MLP neurons of a small language model. Each row is named by its layer, matrix (gate and up: input weights; down: output weights) and neuron, and shows model dimensions 128-191. Each number is 200 + 30 x the weight over its row's rms, rounded and kept within 0 to 999. A neuron's up and down rows have the sign that makes its largest values positive.
After each neuron's rows, "fires after" lists the tokens most often just before its 100 highest values on Wikipedia text that the model never trained on.

L8.gate418,177,193,170,217,219,212,220,194,169,203,198,188,176,214,154,221,179,258,194,200,207,189,223,188,227,174,173,211,241,209,163,181,192,187,193,152,140,192,180,203,194,195,260,192,170,161,228,201,239,198,175,189,209,129,198,177,211,237,247,222,143,212,205,153
L8.up418,202,226,222,235,205,211,193,182,150,171,228,213,241,220,194,196,213,242,245,162,178,226,232,198,177,150,192,215,182,222,195,233,163,131,189,174,239,237,231,185,213,205,179,154,155,185,240,148,206,183,143,231,205,182,187,193,249,198,204,244,206,158,214,185
L8.down418,206,215,209,215,169,220,184,162,212,158,244,255,199,225,214,200,198,168,237,166,240,194,214,138,242,233,227,181,186,195,225,256,188,176,159,165,195,208,214,234,186,233,174,173,225,234,168,245,173,175,207,180,179,187,236,184,219,222,201,235,221,206,213,218
fires after: "\n", " ", " which", " and", ","

L8.gate179,177,234,236,214,147,203,239,169,215,198,224,243,208,225,172,216,225,193,177,229,189,216,162,202,217,108,170,241,194,257,214,202,186,175,196,165,169,191,171,171,182,212,303,145,253,202,256,222,238,164,217,240,240,205,260,201,166,241,220,206,180,175,210,220
L8.up179,198,212,190,176,144,234,219,136,221,213,203,191,218,184,184,254,167,194,188,172,235,193,233,135,213,176,185,193,191,133,161,200,196,208,208,172,207,180,195,196,190,158,212,181,196,216,247,132,215,224,192,197,206,188,198,230,209,194,231,185,236,204,128,203
L8.down179,170,201,212,204,160,195,184,287,195,251,218,196,212,200,197,210,160,279,142,232,183,255,183,202,180,73,237,230,153,258,202,223,192,191,204,225,216,255,165,167,204,226,225,198,186,215,198,195,197,164,173,155,251,230,210,196,228,225,190,206,196,253,201,156
fires after: "\n", "4", "6", "5", "=="

L8.gate579,189,226,209,185,166,169,236,258,190,167,176,212,180,214,167,190,217,209,189,204,211,198,179,237,219,221,157,212,203,237,168,256,265,169,195,181,214,222,178,192,204,262,153,180,248,154,207,217,226,178,229,187,212,189,214,183,216,184,237,169,176,227,214,212
L8.up579,190,234,201,201,210,279,239,205,154,189,210,230,209,202,239,232,202,174,198,163,170,191,221,175,207,212,211,160,202,223,165,206,191,209,199,207,222,213,196,232,143,172,183,232,160,201,239,209,196,252,207,197,237,201,216,199,200,187,238,152,200,175,228,212
L8.down579,200,196,231,200,219,140,215,183,158,198,197,211,192,105,250,228,182,242,220,185,144,196,214,213,198,187,208,193,195,223,234,234,195,185,231,177,255,228,219,162,171,215,239,195,230,194,240,214,205,169,186,248,169,202,185,224,173,203,196,179,201,228,152,182
fires after: ".", " /", "1", "5", "8", "4"

L8.gate444,234,201,211,242,197,262,107,143,246,145,236,168,201,221,259,198,215,214,212,227,219,222,171,202,236,162,195,168,228,216,143,184,191,234,210,203,188,197,186,166,213,194,184,262,218,153,201,179,216,212,228,208,224,187,133,185,200,227,194,220,190,185,179,220
L8.up444,229,207,228,194,250,278,193,217,165,266,223,216,210,139,194,204,175,155,234,172,171,159,203,198,219,196,226,244,232,147,160,196,175,233,180,210,175,212,188,180,183,171,173,207,244,231,182,201,186,180,229,187,194,156,151,150,215,176,212,177,208,214,167,252
L8.down444,162,203,221,192,273,238,170,242,201,154,229,149,212,187,156,227,181,173,217,176,210,160,237,197,122,243,231,239,201,125,169,223,211,209,283,221,188,216,179,174,213,199,133,228,261,207,206,204,212,182,193,165,214,181,201,135,174,156,183,173,242,199,207,219
fires after: "0", "'", " children", "\n"

L8.gate22,146,210,185,199,207,199,178,222,181,180,204,200,97,210,235,185,228,181,171,227,182,208,218,243,162,208,212,204,188,157,190,164,262,192,201,194,146,189,234,181,144,231,196,182,151,251,180,217,228,208,214,148,167,172,244,185,206,221,171,214,203,243,209,239
L8.up22,178,169,157,231,242,154,188,206,171,180,201,213,262,185,194,210,240,241,226,236,255,250,197,261,222,187,206,186,208,170,222,128,231,134,217,203,238,182,130,213,177,275,199,244,169,183,150,163,228,193,233,233,201,194,218,190,208,170,180,219,210,210,227,223
L8.down22,221,219,237,168,200,180,231,213,165,215,224,252,205,167,160,198,217,179,183,234,226,199,212,265,243,191,219,141,188,245,222,172,197,158,197,268,209,226,193,256,113,205,229,217,204,260,209,226,203,220,149,179,182,214,229,171,215,159,172,257,182,234,163,206
fires after: " ", " (", "-", "\n"

L4.gate194,106,203,181,226,141,203,248,166,175,229,163,197,178,217,225,186,177,232,189,187,213,225,200,155,240,174,191,202,227,231,173,225,204,201,179,195,210,191,192,193,190,237,203,164,152,180,188,177,251,207,275,182,183,169,218,215,159,207,236,230,170,200,257,199
L4.up194,109,242,165,169,111,162,216,137,197,233,162,176,213,220,209,183,138,216,222,170,185,192,128,175,219,216,214,252,162,151,249,200,152,169,207,156,182,211,226,182,212,235,213,181,212,186,210,175,175,223,184,200,156,182,224,211,209,132,238,230,184,196,234,231
L4.down194,165,190,172,204,254,192,173,156,192,232,215,224,195,271,210,246,171,168,194,196,232,201,166,230,212,163,209,243,184,188,247,199,169,187,226,174,193,246,205,216,218,224,190,205,193,196,192,185,152,200,225,186,187,182,228,205,158,157,197,203,214,202,286,191
fires after: ".", "\n"

L6.gate565,188,203,164,202,179,285,179,108,206,161,197,176,212,216,200,238,294,259,154,151,202,248,166,157,250,171,178,236,200,197,176,198,219,187,199,204,247,193,208,195,178,242,253,187,191,192,213,195,208,244,215,222,161,170,171,181,206,225,185,202,222,187,207,196
L6.up565,207,172,199,194,194,190,228,169,270,130,214,224,195,236,217,234,189,196,186,235,187,191,253,150,199,238,158,252,197,134,194,244,229,272,210,211,187,200,221,200,214,209,234,249,237,208,229,155,244,204,239,153,211,187,200,221,168,195,154,167,216,146,206,202
L6.down565,205,201,196,180,179,210,155,171,242,157,187,158,219,262,204,201,179,201,257,205,186,184,191,192,197,193,227,261,227,222,257,219,185,254,187,183,198,188,240,153,239,197,206,171,179,183,192,197,187,189,236,170,220,145,193,180,222,169,115,166,208,195,259,177
fires after: ".", "\n", "2", "=="

L11.gate520,146,211,170,205,199,223,255,207,190,205,175,178,199,199,189,242,245,222,236,261,132,239,178,166,185,206,138,197,241,193,179,187,191,175,142,227,210,183,203,212,192,214,217,229,201,224,176,206,252,246,207,224,190,181,214,231,269,205,176,198,266,150,229,209
L11.up520,173,172,166,217,232,255,233,227,208,216,236,191,200,155,283,197,136,198,190,218,154,192,240,163,202,234,213,174,247,103,178,277,138,172,207,230,149,225,213,192,202,225,216,214,231,223,179,206,255,150,243,208,195,195,163,205,161,222,180,203,183,178,218,194
L11.down520,213,244,251,219,201,167,245,235,211,211,226,224,196,151,193,194,249,189,162,139,210,230,206,192,207,155,141,196,174,245,263,220,174,160,231,169,209,177,236,210,280,170,231,206,164,198,176,221,181,205,169,193,236,182,235,206,171,223,188,225,206,182,196,182
fires after: "0", ".", "9", " ", "\n"

L6.gate28,238,170,186,251,190,187,189,178,172,200,217,214,215,153,183,213,205,231,223,224,241,245,207,243,236,164,174,194,212,155,196,251,176,195,221,161,215,257,187,139,226,215,181,173,217,182,152,170,197,179,196,211,230,188,139,217,246,192,200,241,175,220,176,199
L6.up28,226,209,261,160,267,221,195,214,215,224,169,272,145,214,182,219,192,178,236,181,203,216,151,167,261,183,243,156,227,159,189,272,172,183,215,204,177,202,194,200,140,225,191,175,163,212,225,164,199,241,169,178,241,210,177,207,205,190,169,179,181,231,201,223
L6.down28,156,203,211,172,228,220,202,182,202,179,251,198,222,205,178,141,191,142,230,200,194,254,188,186,177,173,183,224,192,147,207,158,218,193,208,257,259,170,221,175,220,192,225,212,179,163,213,209,231,173,216,202,190,218,212,170,192,195,206,245,213,189,208,247
fires after: "9", "0"

L10.gate726,188,189,197,236,229,210,226,223,196,203,169,127,185,237,233,221,187,201,172,203,223,267,195,210,190,269,208,260,169,243,159,165,165,209,169,186,217,178,269,224,149,260,204,212,233,206,182,181,178,175,171,208,144,203,190,210,192,176,197,219,242,185,203,171
L10.up726,178,245,199,191,232,141,225,182,231,211,236,172,155,189,236,150,236,257,211,257,245,235,182,219,225,218,160,221,203,243,211,193,277,205,205,176,238,234,184,222,182,199,184,237,232,180,207,242,247,217,181,197,173,213,218,220,187,202,177,174,211,218,184,214
L10.down726,191,221,293,224,176,208,186,150,239,216,225,198,208,161,257,159,185,222,203,220,148,212,228,138,179,188,192,159,225,195,246,190,210,138,212,196,177,210,204,196,199,150,175,213,237,246,204,219,214,239,161,142,184,164,177,174,233,177,243,189,191,231,229,190
fires after: "1", "–", "0", "-", "9", "2"

L9.gate522,175,197,185,161,129,180,199,178,163,168,201,199,256,273,187,209,220,211,152,188,214,202,230,160,208,190,173,131,209,168,167,245,147,195,220,230,220,187,201,174,222,203,251,211,134,147,207,156,223,214,216,172,224,189,175,156,187,252,227,203,207,230,225,200
L9.up522,243,212,215,203,174,187,196,143,194,187,200,200,278,229,150,171,251,176,209,200,225,200,269,183,231,178,206,185,171,186,196,209,190,199,198,166,206,195,163,221,175,200,148,192,158,127,218,142,152,203,217,249,226,204,177,153,210,212,220,187,231,220,257,220
L9.down522,226,203,215,232,272,212,228,151,182,163,207,194,190,183,258,197,187,204,236,243,216,190,165,198,257,217,211,195,184,178,224,192,230,211,213,186,212,177,196,223,179,213,211,207,177,142,217,211,191,230,169,217,230,205,199,211,180,152,211,217,262,160,217,164
fires after: ".", " A", " E", " W", " ("

L8.gate559,203,225,165,199,221,173,232,224,158,190,162,228,197,185,174,191,170,234,158,187,194,218,195,219,174,216,212,160,155,195,174,230,208,223,186,216,148,262,163,253,206,238,197,196,198,238,203,208,150,179,237,182,209,199,244,160,195,224,211,230,151,204,208,242
L8.up559,147,187,130,195,184,193,173,214,208,195,186,159,245,239,203,229,182,216,268,190,171,222,209,286,122,170,211,237,208,175,221,207,201,157,194,210,215,162,244,165,221,185,188,187,241,203,190,124,229,227,154,219,219,172,214,184,177,159,183,218,237,176,188,234
L8.down559,187,167,184,181,196,259,190,195,190,140,212,223,233,213,215,207,172,203,220,198,189,196,174,244,207,198,203,171,173,263,182,242,166,186,162,151,183,202,179,278,186,206,245,194,196,178,246,246,157,198,200,203,210,230,219,216,198,184,250,248,198,194,228,181
fires after: "\n", " ", " Date", " +", " Born", " on"

L6.gate613,155,170,179,228,223,178,193,199,155,209,212,162,225,204,201,230,225,194,172,232,179,283,201,139,203,187,162,193,180,236,146,149,211,163,201,219,241,170,265,187,243,243,212,234,181,205,166,274,178,221,271,220,202,205,176,201,196,194,165,188,223,171,183,230
L6.up613,200,183,173,167,212,183,131,178,172,161,242,206,165,228,184,223,176,180,177,186,164,186,182,172,225,210,164,205,99,132,176,222,200,194,176,143,209,217,210,179,211,237,222,205,239,214,195,201,226,194,179,241,174,203,195,260,200,197,238,162,190,191,214,196
L6.down613,162,155,149,216,244,161,213,157,208,203,213,178,203,191,204,256,216,172,196,193,221,233,238,201,138,217,215,217,213,213,196,240,177,242,208,157,173,206,168,235,186,183,202,238,204,211,176,251,172,183,187,213,240,187,227,213,195,146,222,214,231,230,219,209
fires after: "\n", ".", "7", " /"

L8.gate595,164,204,200,199,123,182,237,162,156,192,157,250,215,147,241,242,213,195,205,211,187,276,161,183,178,187,153,241,236,225,173,162,179,165,217,233,195,191,195,190,193,200,193,205,200,183,202,236,219,229,189,217,206,122,135,185,231,224,233,200,150,272,179,244
L8.up595,219,222,187,248,202,194,156,222,230,209,231,179,164,244,212,188,143,197,175,184,229,201,182,204,218,208,216,138,189,210,177,238,182,195,157,178,230,224,211,145,212,210,217,175,195,186,192,261,169,150,199,188,201,181,204,240,203,218,174,253,234,230,243,210
L8.down595,190,172,201,208,219,175,266,163,195,209,182,175,265,154,235,152,155,169,206,181,197,229,203,190,184,149,143,218,223,152,186,168,211,231,197,223,202,214,209,189,182,207,139,231,178,177,258,227,185,204,140,271,124,176,178,229,211,177,230,236,228,194,184,233
fires after: ".", "\n"

L11.gate923,152,233,208,201,214,190,142,176,187,251,181,172,211,222,237,144,208,215,125,253,192,204,223,206,184,194,242,208,177,226,211,229,165,152,217,221,165,215,216,135,184,240,256,199,183,251,220,252,144,225,197,170,147,200,175,242,201,152,204,256,246,209,290,219
L11.up923,197,217,202,218,170,199,188,190,202,264,210,203,186,169,206,163,215,222,210,218,206,223,199,193,212,230,190,215,221,172,212,153,225,201,222,200,159,209,200,227,179,211,228,217,239,211,266,182,222,231,165,180,116,205,171,206,192,219,214,209,284,208,201,223
L11.down923,182,234,294,229,235,192,238,162,219,265,266,187,211,242,182,225,185,237,199,216,158,187,222,180,149,160,228,199,224,186,197,198,202,191,224,180,205,221,249,234,236,232,230,206,193,258,179,183,164,169,208,180,229,144,236,231,173,228,191,218,196,215,244,172
fires after: "\n", "-", " ", "1"